python train.py --n_layer=10 --d_model=320 --n_head=10 --n_kv_head=10 --head_dim=32 --d_mlp=832 --vocab_size=16384 --activation="swiglu" --norm="rmsnorm" --norm_place="pre" --norm_eps=1e-06 --positions="rope" --rope_base=6170.0 --rope_fraction=1.0 --qk_norm=false --attn_scale=0.177 --bias="none" --tie_embeddings=false --parallel_block=false --init="trunc" --init_std_qkv=0.028 --init_std_o=0.0 --init_std_up=0.028 --init_std_down=0.0 --optimizer="adamw" --lr=0.000932 --beta1=0.9 --beta2=0.99 --weight_decay=0.066 --lr_head=0.00405 --grad_clip=1.0 --warmup_steps=566 --schedule="wsd" --decay_fraction=0.334 --decay_shape="linear" --final_lr_fraction=0.1 --batch_tokens=32768 --seq_len=2048 --doc_mask=true --train_tokens=318000000 --steps=9705 --dataset="wikipedia_en"
MLP neurons of a small language model. Each row is named by its layer, matrix (gate and up: input weights) and neuron, and shows model dimensions 16-271. Each number is 128 + 32 x the weight over its row's rms, rounded and kept within 0 to 255. Numbers have three digits each. A neuron's up and down rows have the sign that makes its largest values positive.
After each neuron's rows, "fires on" lists the tokens most often at its 100 highest values on Wikipedia text that the model never trained on.

L7.gate244:181126193123123147154154145134087149128108093147154133076177094147164137127189132112137198109113122137123123154166077126107149110142124161089120183117110140089173210164165117157152127113129118110096167158161148130117119076078131152182127168138142072093119143113119133140181114105139077139057141130129120075164158086044089114123120130141141130125126131133081128147159143132147152171138113135134180139103106084135135118131162213078084085131147130122115234075086146133129090127131145148068092115103137142090110122115141160066159081114119209092111087124129101073177143131061107120172110128099176154151084156125132116069108125133158177139086094100143135128101050134132143135193122078184077125138100124116095086119152115118157131133163160156159126058129106032125126071073157
L7.up244:150088190074125129156121105155085125106109147146096138101129106164157134105141161096166133103095154126095106111161119122066121097126158147122187093105088115173110149124153144138122125141136136133106130087108158122157073088184109104117129131120076060152128191174095099166118156160149123113139101129152078107118114146093097166137124113103093091099158054075124128173146151048180138167198110081118177180092116072090186201191125181126118168131141099135142158125106116097039178138134131143098117108148207130160100190143108144163077075167188125118190118103106153102123112107131141107173137089114116165147047138142096096064107107129111071138157090073117104106118065135198132140140151149133150059092111047133135114173163138074102152183140130135179121140089094145079157128187195
fires on: "3 ", "5 ", "| ", "4 ", "4"

L3.gate698:202073101151109089144160179153097125164084175166150130114129145129121107131112122114116153168151106043126113077095219162093143159127144128115095134125141149105167062053120112138084173158148115135161123187161058103146113122116101180142065178121118140069137142151166153105177086150126122118147151085099138123182164106127102144109129111136139181146131099158137132137167133135102195118130170146111175103110118163111149081114098154167097155152103150151149180081147121151146125090209130145102074075143135096091159124154125142145180162115095176099114116144194076124121094146161133127157134084120125123133185075143110119143104120071067090056170085113132093133162160114159131109145106183132145128071120102129163121119110151217128118131091143117138098190098129066114102101212122
L3.up698:116155088174149123133137111105079107122075131143128162173129158115170144204170099104125103129104101101080113081093140134105141147104099133080101144135179121155194116087137104117130085163130123187113099122106134133138091174134128215097089152133095145124080132118102120133142128186173153091203145137131088121088137146104111143120099153168174110120152169064128181136116163153152165109181143113128105139117167178152073110122110066130107150156097146092098124159096145093110144087107125113143139092153144123113137161191107066218088191161134083109130111127126115123130103133100135152142159108122117060120162142129139121134110118162125161084101142181102124125165140142134074148084125171158162234050156085140123115120129109171131118113172167141155117127102113120180104116104094
fires on: "\n\n", "=", "- ", "general", "Wang "

L7.gate240:168095169119129146109120123129126141111129127117089133120100112162109155141126127124116119103136153106139102106180129128100122144114186114120128076106111155129147082118125065115123111085128040165178133192116116131082109165089148174168118120114046143079116182146194084094108091165098144135059094193140142057129164110190150088138134098143100128121125096094122096141147122104161179109159157169127092152127132140051126101119112109149084125123138126109106133149143167062130131106105189070152124117057065147087204118120167088098160121153095156112176118158063130150152126172095127120092098146110108175093100119203111144098030093170110149130128137188110131165128074096166147105114132087167128147121145129145098061122131200132099123088117167139156135158132108084125100146134144
L7.up240:099088101171185126107170166122127097111110109109110168182151125157097179105120175134083120134157120106143116109147141128112091139131058095125107085111194168123105135141193171123126150116158147136112133071206102143065108099086136104134108079110119160106131150183175121088094183132225128128152106122155137153139048149119160106109185099127161177162192182105096118083103174156064137164112090089140075149128112121177160135142104145149109172111181170185207114118144141133134164101148104130178118034097080123075185131159100201122171133078159163097163166165123125119135115129146126136178109114158121157164117132128093145124121182127130088121121114158154154153160161153055132119179121152107146133114128106137127142126120127165109161078155153095074129116198116132184195129168115
fires on: "(", "–", "-", ". ", ", "

L6.gate38:074114161143128100153106113102169157118116150156150158127176078119164083171112118116140170115171117154093096158108130098063104151164143138120126155098103100132158146119102124152160143164149091180145082132148059061187090138148190158111100129176150080108188163104112138038094126145170152042120149127094092099204183138098080111124134108065123158162094136086170200146142147101086121138169079111156129160147114183157138117102144157137145118118123155059138142105166162111146142106086103093096160166114164133142171096110136122170133131162073093037104149160175142133161147141148111165087160131137075088102164173092159098101143146171129135132143104079178184167108128160132161165132123119070149127139186132110139122162115160150137095090119144138119157038186142055176095115125123
L6.up38:164135171144170162085096107105196174113151123134138099141118106084112087123111121129081140087128122113076189175201093109103100143089124134119140094119091095169146105093164132147155105132116132143088088087130102117134164105074155168141143144053130114139132170177097118135155121077127121104148095067138134141113128178179109182101125182149145103182113134155141120127122102113119091081123092166108098133124103107097120135115108102165173161113166143081101116133087150095129125098134133134172107116172142136128107038114130111173115107090084120060133054111133041136173110151122107176181138136117066095184084067134083138102131097173075116113128216113045166110112103159078195084179114144062173139103108105181144185141147086116174153151145132108178098147047129175175135103170126
fires on: "as ", "il", "formerly ", "inn"

L7.gate532:137037149125104171116121104177110127134186107084125125131168100145127128208162151109156142092122162121197094138089090104105142122149179111150152078127143173047125122182095138138126086115136150143166091160168110140130134137151174176211165139119150085063090139103186142106164094164134199114139088166124166148138082165129152157134064162155113141131190136084110185131158105089127083112112120104147165120119118185104122113161100152166129078092138170118111109117122184098098066104126138106097140131087124147134155106122105142178141139108131184125139122127202114125168133153138170132086119110107152115155121138130140145098101135183145136130127106152098143123155193083151105153088119134088064092165133144135111076126104172172107146148155109177136097095095135054138126160096166
L7.up532:106124102136082136072148142181112192129142097102167122121119100162107086074124097161078158095175108161181109191074139164170169106083116150137099112106112120070095183072124112125099164140133144076117093146128134135210114164110160126167057189065161127126113101113143188105107124140123096123120156113126143143161108116088163142145126085123178070153126170139133145159132178113098178091131130090097142123151125140102156182129134115148152130147154117138137152042092148084150130142097119141103109081107119154113137126172183140128148125156152112146150113185147149137131172119178077094165082092065066154143132154125051160142123142123122156149149155084090094089087127088133120128109135149118143150123099111150162154167111158083119098146128164115165166163072139156198115110148160
fires on: "iz", "; ", "ky", "(", "of ", "28 "

L3.gate768:123086127169116079071177124160121120173156134044110151159184153081133161084136088117140118118174154141147124160087161090116109094122144136163078131148153056136128178106083187121111150055168141074157173127072143066102171090158150127204180071136142097099106122127142132130140111117126164113121144164090159127170088130118134170081106140199080119178117067133118114117134092109091121138135188109077099148181104101156107140150169154133126119112165133113082119056178118220149112108163105126170135146105149161125117167127165063127131119120159171163103122156126141106139136142142123124078103095141130162137161121126141142085093064174120107090115107131063147141183138133153186079172078121114078109105184151121146074138143146131139171132138138095103137098189109094145150125088177
L3.up768:184067095094156142104148170105138190110115096158188124106141122137148119125152128107139080120090104151210155150123156156169161103129108143090118162097105137128113109121182137122156122155126112086170151100169111110071115164121133140121159127181146147124153158153153136094117102157140099159109109120143113117109165132058148120120105103169129141135126105162080145139120088187173096140116170108097118133125139127123142151191104147151126191107104164106111086045133121137177079130100111081092110112145082103169170122157174127179122135056130170100118109071056151124153185171122174134136144057151093074157127198108109091120124164120084120111136116103099119115137083110176124073129134110112091196105130146100104144178176026136137108091073113186100057188128123103178142132091145
fires on: "(", "J", "career"

L6.gate193:133154138159122137126073150052131133154124076115152147061156083186133139106117092127071183117104062173117132186106107146043172103155158136121175087113132165152149155154140110159140097117187085189072065145133072147110158174080134134085175136127123148087139147088080128141087101083046165117054135090162108080099140161143138150100179078097089155083110174133183137129113172072151119116137094163108129099131089145111124117135110116129139147140144152117057153117148141114095091144136140074151141124134130069050187134161108098117136107104126149083112078115128101103129134176154097179127092103123117162071109169128132107106137115120087143144128049127091144087102125099167084105131159123082084147164124151175106161124114159111121056067171146088123144164141165094112149137115115
L6.up193:070117103139129116109173112158173141144103105045110123209145117052158161142109160148131130101145134189131158088152067114099146120121086128129091105166138134150108113088125111127128112133106128140132171126173146122171166136113129115057127067126115117115114059118128187120159105188134124179089097111105135087114062119133113154123141053155124083133093118167081137252115091133084183131139173098114143198158157185106064181164140165093122122106138110148111135104131116091135112102140129080144176073164139152157186123149135092147162050086111157137141122153139110150110155130148085162135114190144161113157119104122130168085132126111135111093103176131120096109248099140117096100123077169181098172183158105179080147114106169126098105121114151131088125126135131087109152150160144
fires on: ", ", "-", "6 ", "4 ", "9 ", "7 "

L3.gate476:127117118154139100079164105123193150153126185097093170138166146147193121091162145058093124083135111049098089151140122140041093144101126136128146166136194124168137152076089112118129135092115094120121165128150139095156171141158204152142189192128093083111106125109118045117130088125143131127104169108091115144161153115105097116113111171193118133128084109077144127101143150131159108151144164141143073134173107193075090126141094133136046080116177168140099153113091124165140104117095171043112164153140100176138147109132129170114127126157120194143101135196119142134150082143174147078160139127152128132165194150082134112137141131110144109160085159060172170159103110143215160157115106087132110148112128172171110149179165086064079105157102145063171090132119134153134074114180141
L3.up476:143173081161085181160143159147074157128157195166142088148138096119183183110103140151111077075126098093145117099145173138117130138063179123096116138102127092090117114077135093135077191090120099112169167150144135106166107145094077139155129128163094088117116101175146149087109105119125112134126131055102113165138126131109108190088128083151137122158124089164166182100138159093120162129082183138159179155105114106142086161206061072107101180174119118102167128136117127161078142116139141135136157108115124146116119200122081090161138156130125123162105094152099137173125115109129145125156052174167134147151131082209150177092140081088113167099141103097154135158116121125177104089104128073149129116093153151181098140119129109098189128135167144156164145155179172170067150131126147
fires on: "\n\n", "by", "Released", "Y"

L3.gate347:178111187135093058133127107156158089203092146126092077115100162145118173134159120089164111135100104188132124067163134098080101101103158133116139098169105107097123070192141055120107141122106103160128132115123151121139117125113146110089082161145149115142146114149119136148121133203160072079165159082125102091174111129159112086081157140096124078147183112127119167102082101135148092222139127140084123086108102177045115092131099082082113120089095098096125146151106128108078158145130116082145121128090110164130121092119152111138143127061121135126092136140113105143087085102097083128206092121133157160135142112070145109133101142070076107150066174180109119099190103066180081132202118095130100105137131110121162155112134204185145163123168155127127150144110195117150142109123116
L3.up347:196136135100108098141125125132140096142132092105082081059085125133102093136114119159097110138091148154067179103150153114090103113139064109099097096158123090102132113074176179134067128153143118145178145144109178114126154131130088155098070107163119170188121117109154088152102104201110129147164151163175162108124105190117079096139171109110091071171126197095077136107078117151127113149141137054053175069119135177149133131135120084113094085076136095121152114137096109117126124132147118117159116112121146132147142107102113131127057147117118092112161148098116174156109170123157051139103134153114132175119103117065075167178124127126160082130150192161100062054163119092106141153175119145100076106127143131112142192110101144210172132108153124157115151121204164153153128145161155
fires on: "===", "==", "===="

L6.gate149:128172142178141088129167088116079117159128113129112157104133037067144142119084193119133146138147140145112153108163168092130092199113208179135084086091122196052102103118121152205118096117118075057165178095132095179159130146117188142053128112125116088127120128114161072152126102165144120124138152125152155098118112150121148141070181091075144155171133099095113111125101102139118149134144171098144203202111173103101067097112103140135087108083168102086158103117068157151096169167108106132147107107106161134076126112106129101116105160143119108121147129086115145145158116114116158118092143130133107150130181097112164140137113096130125176113155118083127164179154164139114138138122146109087141093116190127099143032116141142164117185130116089126132198157186160129111137114063161
L6.up149:166100101123119142110099082157153126137112072081148138135157139119135148112151135147097136148118145165169098120150109080123137143116089132115087110108081181119079149192107071160134148156192148255127120091142146091165103051143148069117099095097113156162171139102139139129108067151115165182124111181073198137100109188160142177151161115149157094150097055127109114131117117144151111114094115163143148151137167129162107139123127101136148098139129148109121166165159124113174096143128097132076188087190122142159178097102144155117170188140125144079143072122088057074125186118064116155120166137147118099052184138087120123124104108156153110122091110136129200156070145111066143121150149172128105145172111126127124136107140130112110112094132109078153124140143140161080134093179184
fires on: "ed", "ed ", "mission", "ard"

L3.gate616:085123151124041098119118128104095107185120145184117133138082126069148146180136133054171095116165106111161134104121095060089062140088156157140100119145141174148119118115072086158103145121111167113139186123114149111115126147152136167113077165105146061139100131183083134166144157115174127070181098119101129114152137122097093072153154126135104091177147147120142111147123130130151132140135207116092095093172146148197094121205091087120126134094124069149109172133147072189105080072140122056110125114138130136112148062172137115111124097169115099110188130132072124111093121105094118175134096145118110079124117117145094076134150097097107119145121201111223182164172130127122110109154154136123155088152112139160157161120140208187131138175196101140168126122096205129120061118121120
L3.up616:173154180073079102106053162136088165147135163098108113180095089094060097098099146149148095090155133091142138104111069052140160111121087128152137105109106143070111183117112151148144163108113155101121155110107173170122111096213058183111157149153124173123138099189151111160129117143134142162101083157120167151142054124146130094128105113129115138108109130139079072113115101115104126163138153107156140078079106075137182090108106081099108129166085078138135115075167145112058114123145201137118132139080109147147151118111143135142098124118152109118107061137159119141155113101201077088122119147104099101119196117135098110130115123125120098177185144123168101064087117136056127124198158066166075151126067130127149135134119148139130147128121085070167104093099117124131111125176154
fires on: "and", "at", "===", "end", "Hend"

L3.gate222:110093100190120152143162155118158139117116170108105132153148164103158149134139117124146135116253119101113164117179131095145141135085108145109162155119112133146174096122143107134146087133142123158138152166109138096107156147078140138184153125120083146126067142142138148087149126129116125152097078166161214051164142101075128123135114090060105123165147143168086111146149154134066106089104165127098104145159108138146170139104123161134071127090159108066138150070124072136148150074072057174101166096136119109128098193138126137098092148140036158133115129121150151093126133130108144141129076168183124115139113102091088106108092127121131131089157144123094147138106081143177109107137119126162139193142133174143084091160132181128117108120034137066115134223118129148124095067181132
L3.up222:192082130076136108122112157149101092092148101156136211132143126143126121136128055179100154113135133174171108105121087153171110148188139136122253161137126119106165127186160113086135068090143133166096168132140112016122145128131102136145157150102135069140100184142117075099083155173122078157101138170109194159086094071099075163139107157182098155172129177155189132105179149214142088140107147166117104144121154116160134121161155125187087130121195111105107068139146142113149078161128183097127131085137115152101152111118112083166071115122146156109137170151138140132119192165159141109148098133127132164156121092165112195139119078119170117106141135096133134141100136136164120114162055073120158152136196143148075158131105113131137106097169078099181167155199147160090111110079152
fires on: "(", ": ", ", ", "- ", "Ch"